{
  "n_layer": 13,
  "n_head": 8,
  "n_kv_head": 8,
  "norm_place": "pre",
  "positions": "rope",
  "qk_norm": false,
  "bias": "none",
  "tie_embeddings": false,
  "init_std_o": 0.0,
  "init_std_down": 0.0,
  "optimizer": "cautious_adamw",
  "lr": 0.00078,
  "final_lr_fraction": 0.02,
  "seq_len": 512,
  "steps": 6884
}
MLP neurons of a small language model. Each row is named by its layer, matrix (gate and up: input weights; down: output weights) and neuron, and shows model dimensions 0-127. Each number is 128 + 24 x the weight over its row's rms, rounded and kept within 0 to 255. Numbers have three digits each. A neuron's up and down rows have the sign that makes its largest values positive.
A block is one neuron, or neurons of one layer that tend to fire together. After each block is what it responds to, as a language model described it from the Wikipedia text at the highest values.

L5.gate189:161158139104114096111115121172082120115118158164098141126163102124110120143133128153122095122114138143128163131116125133158091158087130156135091124125138153095110111136154138170109142095129146082093148136154090116157169091133110092130121124158131114119114135160083098167152110116132175139131131096155116141099138104155163131105087116136153154114098151128115136171108122113128121133125
L5.up189:094100139157158134152139155164103101136171097156136114110139144128085138134164126159134126135165139126126132111145130073156110105110109127119137136104115114084132129115133121051148123123135135114141140133104112123144129130076158127123090142108107165142147134160113197105140139113165178144127137122153157146148146128097116128136141146133157127180150148137096146134145128144130076106133
L5.down189:141155089168120146144109111154108110113132104122120181133126078161108067120125071131089163128094119116148122110138085171138146153102106106130119141137112114150098151142194153139158081158160111171150157143147168118126161133089129134143154151153112110116160132116115148107090091110118098125099129167119098116136137082138169095069157147109123173148086137096160098135111111134118110122116
L5.gate230:130125148124130103106143127132138159133142139142139127148169137126117091134151110126129105115169139143139120119059081125137091146148089082144104133127089113123143143144114107098136161080137129132108127172110098112116080152119095092107135082124132129130136115110127132133128107147119160110115128114131127153100099113128109145093130150106128128135163126106125158135165100086168112151145
L5.up230:137149145145142133124144133139145145128132099109154132080088163131174126139141174132121157092101147129146105093121165140110126140146110143129127118114129139174156189116121093094160117096096138091160125104150147107123126141110118078138139157116136130123123138134160123105152106103145131134127131126181171136104091126129144114132078165122129077127140141140052134144117132086156096118121
L5.down230:128154133113155121094114158139096145086128104152145139136151134158135143112136141199105121126134111125116133063125166111076152134130138115103130113137132157142114164133117147124138099116128139086110122147089102166153121104110163157194161134155116128118143134129144107132090096138126117108133165138132167110155112130130147112113152162108099113114136138148090119160111103081158142144115
L5.gate483:163050109134147154144137151144114098118067126168097134113135118141087147152188120104179119081120125127085122114115087168151136138121088127120133121096109109166161115124135116118140161081138159161133100122130111104130127152145130135130114138122140178123151125128152141153091130128144152141134153129091134153125105135142093153132146111160144105151109107148149159137125113153104170127125
L5.up483:120142140105124148158161128110124123132097124098142074124149143156127101113136121112115127153108148147142121116116123140119127143124090143123123134111115105139144127150107115140140125113140108135072205119129151133178151134118128098135160137120137167168123122119087152112132126149116134134134136113133122129072106126096097170093074120149157128185127143137100145114101149101139149145139
L5.down483:137152142134152112073145140114119141131137090177113115140134145117131160165153126113124102115136129110081167087113118127157175132121128133157136134108143154173070083108157117131120150162138117191150096126108149132106121126163179137107077113134162115130130149121120164130091098121103114157106092171116150128148119116149176120118142137152135154118096128142140135140131095135091119110122
L5.gate650:118158110149144113110149160135119137108095080116131157144080136089139134109122072125088138138140128153106136152128106128150145089117131139131122181112064084113155127135151139112105114122122142142095149099142089162127122139115141139117159134143092110171121101143122154163101113131119171178126157106116124154118151112098122149145138140092138132102125165123133126117092136156162101166117
L5.up650:178127101128156104122123123143147113101129118137121148091164161144163107139137077115129128091134096111113115089134097133135113154132113129171107131160112078107127103105138176139122101153183109146128131154166146144134109154156145142075131115164125127160125119135114131144134143096102139099140103162095127117091123152112145113146165152113126127157101126118096094126125142174166077146097
L5.down650:153100148115122116133098100145128106109104078114126179135129132152127145096152078118185105117090121143140129097147095098147105138121149158146116177109116148111053130140116147120104139071149158145148126143114151123110140135161129128111129127122133103103156148138105112115156089105126150143102095158158149114103143126118140120101184127103081132192095063111128098089182132139149109146110
Responds to: Mostly fires on "to" after similar, similarity or compared, and on "can" before a verb, plus scattered prepositions, "born" and table words.

L5.gate163:129087143123101107118128134143147135133130130069125114132139071161092120138097148115161119142136148163136108127195123092139120125132112085123095142133082145134142115118131137106121128123098125124173161159131135144163145124132172164110106126129087114135110135132098170128161167136120117160091089124192091114164071107128136122148112129124127118107170100134137160098124162146142094139123
L5.up163:096072153119142123107096162177148138067128130124154107105127113115146139107160142115123119107141109107084108107118141125112135129114119129084096088092111130105122122147101094159112091117141134118095136137126139148114112188114126141147113133133163111132142141156148148120181126115150116126159112140110131123099123155139135167150157105176133122096137092125110090150139149128108157165122
L5.down163:136099141124131154105136144152136112150132128111112149111167137151165099097144120152139136090135096113116158122145148110118163129117110117108126126108173150143153109097136151136136116137167075118098100127091135124081093177107140123120158096175129125113155105129147115131116120105154158128161151139116145155106132148160120141177169152127148099130118136127137128114143098126121167123127
L5.gate398:134114162138114127126119123092146123156070162159137128093168145140163093098087135115127135174177131147152150104134139099105086159144137121136150121109087076100143135149137093121164129154174115136121065131145107150098096144101114121159094139160138149118110107120109157107190131140169180139101119104142135111179103144110157130128148096134113158111169117133062144132138134124135104137145
L5.up398:154122137120126131115164087119170117116113145112103128089128138137150129132135109096170111096123144103116095152143126087146129157095101122107126150109075117108172131163099137094126150172121156098146131135120114119130107160123164091127083159146138115133131098112135186115157136108119101169139157118130109135119124082135128100156097130112140136127156084154120135127153121151142137111122
L5.down398:167109151087203164152139092142093149147144070098150107113183147119134151130088138110109157155165135119134125129125151133083101132178133111110142137141164109113187124095123135133147124140154136100116101100056158120127095148136133139139112117102134092123148140120144112169101129131121084121150114088128145102119114140132142086157115146115093136151085103152118162106090120146136138186075
L5.gate445:128092148148120161138107110109136100113105160108130116111112119161108086149148118125135098134122136154175142100161098105129107127164074140154112093098137137133115123136117119096127154145145170152104153159129123142151124129122140113124077105143121153173141112116111107139127119144121158133140170142107137118105082121104127152150118107147117127097134128116156137156160136158165135099133
L5.up445:120104106127138118132125112110122151132142087132107048138123127173131111117110113136166109097121107116146135123150141081118134155116113158168127130154158148162111087109137142151117129139160127187110150130112118114128184130139184191162114156138108123149106133117116099152090095117158094134092190182122137123131112141111104108137108132109161112117095063103125115166142101123153170118179
L5.down445:130117121101095116129162141150127115166113102158118123159139124157127174120109129152171100112131138073093103125125105162141141156102141184123100125158115097140119135076147122163122135125145109172119163120096136123136101129112139121117131099119112129146134171089117136168096147119125130124137125140119126125138140077125124125124143116127133154139105120115088130120120130127078118133142
L5.gate551:142128166175102110164160148105141080125112127142129103096112093138141105135179143123137112120112111163120142123133151144148105145159090108136112133122095151136126101132120154142114131176136120165158139151098139078158119098108165110113144107127110103147101087123107120121118132102124150125096125152101122124144129147095110083100090151114133129094124113143135149112129121111147137124161
L5.up551:125119176139121155167144139141144053120136127128118092112194113135111160130143118132128138144094146135168139084149121109104148084123129113120130140177102137124160116118124115114139113149178113130095107171094145172140114133106127120089111139124154111108168141160112152119090128132118116130079161123104059077157132111086151130163127178145070133135124142141143142151115123145153156139124
L5.down551:139147076121153124137099119123111105092099129102119142113141151135160099152084109124133139136139159132096104112170156168098172117128120165139131142154149128120161139133153122065115132133142087151143139118194129163133130145142169104090123127142134118108154163142133122105125144121126087126076095149149143143156143110150110107142169091161132153136122105158135115149135148127187083123090
Responds to: The first digit after a comma or decimal point inside large numbers in tables, such as vote counts 1,849 and attendances 4,829; also weakly fires on scattered function words like is, for, of.

L8.gate235:146122188124129122124121134108132113144113124114151171125139145098080123080113106109095087126109129152103143067147138094128108156118157106136131122104123114125128129079127171133113104173169151118110138138132113163149159118176114151123106114156131152140137139172104143130146090108086120126137105156122130099158141108148118173126128090162127109176119156093173109138106118139155084195105
L8.up235:130125163142119140142145136111156118148112099131095193090185114145129137132127071132113113122087114148172102159110076090148103124114099083134127134131146146108109142118147169140148119116186121145129165168134129100103136118131137129112103113140162142151184149168153143127121131120093120141133169103135133099130120088132109169108136132142118116131122143070169128094105163157138117166130
L8.down235:083143109123140151142097125147160116162115084126089157088140096114105108129169171132132124123163164154158144151106113121125185134122125141125118107137112110109066164115146154095177100126112159175079131147106107124126158095114107160148120144113148083137130181128164140141104097136175120103142103159105129165144107100144124091086130154123131119182134122112128151113117142104142093154136
Responds to: Tokens just before or inside a year or date, such as born in biographies, from/to/since/of before years, and partial digits like 201.

L10.gate269:182152152146108138144144133166124140139142112116138080143150155144118117144127160121153168094151146123120122156147103133144117146142098113128104130140122112157134119082103142122138140135101171097099139082140105145172126114131116135138102095102142116143159126143138122095112111128104156166138149098144102097166134134120116124130150129159114130119180155168099150138129140098142119140114
L10.up269:154169173127118135147096147119098122131122135087139172145153177083128065121105151131145169114157167123138142163114105156117094160150113115168107120149114115095108122131094117139129152105102165153125113122123140102125134136119146138120125112132164148134114135136131139124161117103156102142113081123105129119153128098129135094118126142165118121138122160143097099106112174108139167078143
L10.down269:133142137141155116094138151135132130115129130138152131097084108159156127094117118159082096109134122097091138156157121122124131099176136123126100052133109101111123157164109167138171115126156138128130112118141149100140111105094133149142150110155152185133119157146134125123171124090129120147116127140130144143100103117114093124134124109097140114101126146142116148141195111132143192130096
L10.gate339:130121153109110132135112164122109082149125147145108149049124138160136083110167145099134130090127131137112131111077129180120124089139164109084111139110150097150114094134096104121118112086133108110136113102118092146144099089080149136154135110153153132130095090130111151126164110126137087091113109115118158140144129179125143094133138168151157101146142104178086140094129131167124167133165
L10.up339:148095106117093102144154104122138140131137147136142121146107145129115150138091132064116094088155122101113139100140167139161159164119118102139139101098132145110132097136144141141131143127134092087154137106125138136113143150155130165116169163136142163104117151094128134156098122121126082109174093080120084109118139119108145103115123130165095158175134105144135122108147138105113161125185
L10.down339:127129123114097142149141127105124120116142164114101121127100136137127138104150154095114108140151127117141144175121098130122132127108173108094114169123130139143199083143118118133157156133120175090097132108090106105114177097141125095119125117151100128115147106114146130170150119135107170126176139126124125117109111116156104129173148105116103139139121143165149126143197085163102122119144
L10.gate424:102112112124108089095098122136089155124143127141127138136109142073128137071144151139097142142091112120116156094094150113123083151122131154106148145150132121122162147129107189134097147111124183112129099128131119112117168136150131112142143148090133155143137096107103129100090129136164117124105107120115101112143087102150136139154110122142108081181130155126146164151140097117098128173144
L10.up424:138139150116160137093078102133127118126167155110085128140209111124133153105117129133148119104119106166170144125123141146103119109166176118095135169122141152090118114137144163089114158142122130126161164084127136117125110107162133139132117116125106112122124145143121120110158133102121136139143157110152076148151119132100147152154134126092182100110125130119119144103125160095134090114131
L10.down424:138140084114116121158155094115100130160104136114125169135099143096160104132118109105090123103136134157110107117156147129158118153073112125123103139132132106113114083106159133116133114150128108114114175165105117156124105115112150120123109115119169109141088144156141129121155134163113137123129141152181136129115137153077101145155082112100128092081115157133102151134119109170091120075190
L10.gate547:137169157166167111143098117129121149123133145111095129143126110087140131106155131112128116172118114142098123107124144133173132137150094145169143117050118085153136117144095090093149068129128097128116135118138100125101118109147159112109114119144083140138134127164134130097119165109150136117127140124143116157135128167088127110176174161158117113105157152095123146123154179143135153134113
L10.up547:141124171133158110139119100096110107160127151112116138159138130110124109069109123164116203105174118114123114135083150143129102134135123145145165098131158131132077133137104082122158155123140147142124121127102098101122126153155120152155146126104132145139117156122146127157135091133121119170115117096094119160154124143135113103164165127126154098192089141086151079163110122129148139093121
L10.down547:085144164069101122089109119115147093138155122152110168140099149117119145076120121150117154145126144189134128094131124126097123106094124175096144115154117141064131133174126113102113101123146123143140135119073150104154161134135139158154121113151138137143150112163106079137129105153129088116112072143148126123120084105110156143138135093123115130124142152142149126132121165092141138110158
Responds to: Structural tokens in Wikipedia infoboxes, tables and headings: blank lines after the last field before a new section, heading "==" marks, "(°F)" units; sometimes mid-word pieces (sat-ell-ite).

L10.gate272:150147119098100102180114099101146124142111131137132137148104095167130149149112093135167116141104110150114133110128108085167136139162133162129098132138083153179114145110150130094158125137131153117084121131083137168150127140125105099114101121173170111176117098172113138121098102135103131129133166151112122110158108100126117136157160149114132128139141106157142127139103140168142149161121
L10.up272:144128178160110127121152143117153137123150123129134144152135146150144138122147119082159138129132119106088156128152116096088101120161130168068166118097105151109135148100165154143113127099097151134162135167123154164146153118144139148107141121125163140159142166149125114107118109138096114146101187177113120088136118101137113100111142124110073076182142101154140123109106160145106103118118
L10.down272:125125125091151141122124141140123126091153123123113146162126140176129079095121186114089113106104112107173110124136145157174134142135128127114179106121125133144100094095094146118105135144085130144126168119078128162130152160131121117156151130128126108149064118120100138090145152130137119128118147090172158063095097168103167092141141129119133153161110135129105126142109190130122162131114
L10.gate322:079126106136137097099128111177131163127145125159126170131132158116145100106149138181120122143160125071083108160096129169095115115109077126148124179137142089114147142144166166136129104143095120167105111135124132124122088134121107153104135122129126148152111114144131160132131109109143109121118102123099122142125131145118097126133156104129152103079128116113093151146126142125078116166109
L10.up322:110127117142154110097128135164112083104083118186135151164144160111148111124105137143102136132098117118094114144117113114088142121150112121110147168159135118143148122125097157128164131153109145119131127135128142114094150128116119145102098156137114157113134092175123162159136123154150094163090085157137093161112095131162169102145163148132093105087097153115116152127092131162129161180167
L10.down322:121132125125117156136124137092141107106143018133129141124117113146140101124108125131123118136164127130135054111139090131183144100154154143161133162111160132127104116146090175152164158113104131122142114137162144089102103115122093127110145138120102161184131117157090105168137157140128154135104116155164140135146112103113117167174147141114178123124161159127103161132128139116143104136106
L10.gate374:150129124105102152124111113124133097143125105155107110121116151103124149073156128103120097092171079112105139148122104136140128121123093138166157137112084141150140118136151139146123125139092159131158099134114135091109107131103125070124145149121096155169121130130115080131117122129094130144092100138121178124164128137126106161142136113131143136118109114115106143115162140191137147149126
L10.up374:184125118167146111113100155160137109128127133161138136157168154153114112188139126074096108085104147103092132108118089145116130115114143153139117093097123127136123129130114123117149114134152148153162165157124115147136138157134126127091135115100131099140128156111110104130140079116139131117168080142174116162130118113128152127175171088128115120120117107133119120143147111154124160105108
L10.down374:146124096137118127163139122143117123098111061146117157135158140136139167115141094096148151115093123123137135161138110117152094127142137164102112105196128095126087119149133119120135075140126142159132141134089129101130104145127167084111133138149137156133105126094103075172144168145145137134144113118078167141077154153130116144082098170103143122138095111139154103164137156137108124155132
L10.gate610:146074136129099133128124154149141148129084095113138167098141094081083152074153117104121082126141137169135143105113111073167135153129143114127078132125126134124131140177120156136142133107125135094132123104105107084117143116086161126135119125188077118164139148138118130172117151138097135129127156125112116112119122171148119130143102125074074110118112122119101125129136139148150137162140
L10.up610:144093127125099124165131140141127117154057118108109148133135149110093128124087166097114081115146174130104128132157139094108163163141105146167141178118115087109106114143130125066145133140115166148150130104104108111165120135132121147131136160172150099139108164164127123163088128119117139141126072100143129146118150107087116150052091137106128159172146118116133143108133145138107116161094
L10.down610:167119092164149120140165117126117142127110119104134139107102126135141103131108123092153144106105131162132127114151154111133157107127114110105123096167118096136095171158146123130131069120133115134124148101091099086088118168128134096120157132148133104131130124077110081124137143175106132130082103134111144090095172147158168129144142131142140128138119124132140145177138140129126095122135
Responds to: Mostly "on" right before a specific date in narrative events (debut on 22 January, signed on July 9); also past participles before "by"/"in" (founded, killed).

L5.gate284:095131147152172158111132107186098104104132120075152116120149120110156130145129139144123182160124142101143141114102180104108122137131123098083130150151122131135160116159093092154136121194138147075105150113134113131119124126158128133092098144154137139083131165151116158114115118121149092093103117144164117132126093136154099093147151123143104106145134177110153121146162123168111142133098
L5.up284:136152094145154105115120165133125103161101076118146166099114100144130095087152105173137092124155132087122123106125151113102116132132110104147148114097135101085128101109112117126085152189119113088150096116110121108118120106117126151120159141168124121168156132119132149191185145107143125126130157121148082139157123119107100144108126130071116132150103117165144104131139153132109152154175
L5.down284:127156115124121122138064122141092098099102089160072103093136139172140121113139099133150107120121142078155160121130082142155159106138169091122104105131148117105122125144166154096141118126164134123126087119099154102152121151180131088109107163145105127166143091126147123132088093134101128111164154140118116173129138137142102092154112128141122148141145132153149119134119096137141124127116
L5.gate357:140100101089115158120115126179131119150138140126147117144148124089132153149158102134111085109117155133125150089147151132120102147151113105124105115081136124143113132126062155132091152179124112108127127142102124098109091116162117113110081130084122145152126124133103141158112120129176153091138107113152119100125131145093105141105147095090130152110120146154070101167114142121110148117141
L5.up357:130166142185153104106097135118134099143085110136124102130123139127140130117125126169130127121144136144125132100070154126130105138124131111113129146115148088160102149131134151136135134140161142128103093131122067123122138100146138168124158142139140149099147112114107130122146104141122141101121113125115141126122104127143146089175105163135116124183145163139069151119138169135156206172107
L5.down357:149127125128163135131153131120099149105151117151140080121108134128096114144112148112137141112115129171121122172091121143150148123102123186167099133145130111093118110136140143132169088124107119171111101145107132124096100127167169094136054123109118123131132132079136139101135144128114146127169143171075125133108124129098129117142103101124129151115157113157138120131132127123146153133079
L5.gate377:147082141138092150116147132132155146148182148145119135157080109142114103105134101134125160140120111147149148144121137069125102112143145121137102122132085145134139127147113134116168116106138116120141119137150136136130118136126102157095079158087119157109127139119158124106112106100101093048059140175128183074137108118191091132085192131124110165135111113125120142106130159102145123130156
L5.up377:106094150150105124099096104112118115118126118154111166147114114084111120089089108087145113157157132148173127136161150153148087079094148171130135135115126097086175109124131084154143112152111118110151146138154094147155086135153105129146095132135183140160137098118121133098167150146108115144143141132112132144095080120162121138146142111116090171147115135125099129123129123162090103127149
L5.down377:137125142122120110152139096132117125165143148090157131160112098139126107137117132113108149181133104127118107131158082104168133132149127151128117074127172110164133120108122130156126123113142125125118135151098148162132116145108155139121131099148176162121104079110130124126152159113115147104135140116133177153163107143099136119146146092087142156164141085126147135118108146091163109127118
L5.gate516:086148129126171132138067088108169118154139153131149134099121108107156163094139118200113107135157132163094138141110135095141088154139145091131103147150133127106171122149157114172120132184123138096134134114112130091151083136146124129149102103105133132129136128144105166144155117132140100146093130134116150122124074108132129122123167107126092114108146138101104122141142092153105129148157
L5.up516:116106132139184151131128117145090132129122110129095137134129141106140134121113144118098103111164159091100104142095109147115131107128075106119159133095166163113151084159140149112128171101131138132099182078125135107105116135147137148141109130137118129117139128135123127154103130097173110133134129108115132098101105150125113115125136133108114170147138099154096133128177144117117159140136
L5.down516:144139160131076167144170109146119137138101058136115171125107109134127102165123126117158151135129146131128106146130129090134133114133067198121140128112148157103058159113101126142124098131098089130030117098093150109131151134136113106096151140169121097208156135155123124130069119149154132105153147123117136118125110117139140107137126134085119147105130093181100123114113085132116129144142
Responds to: Tokens inside Wikipedia infoboxes, tables and coordinates: longitude digits after N (3°21′), field-name pieces (Established, Labels, Genus), score digits, and == headers.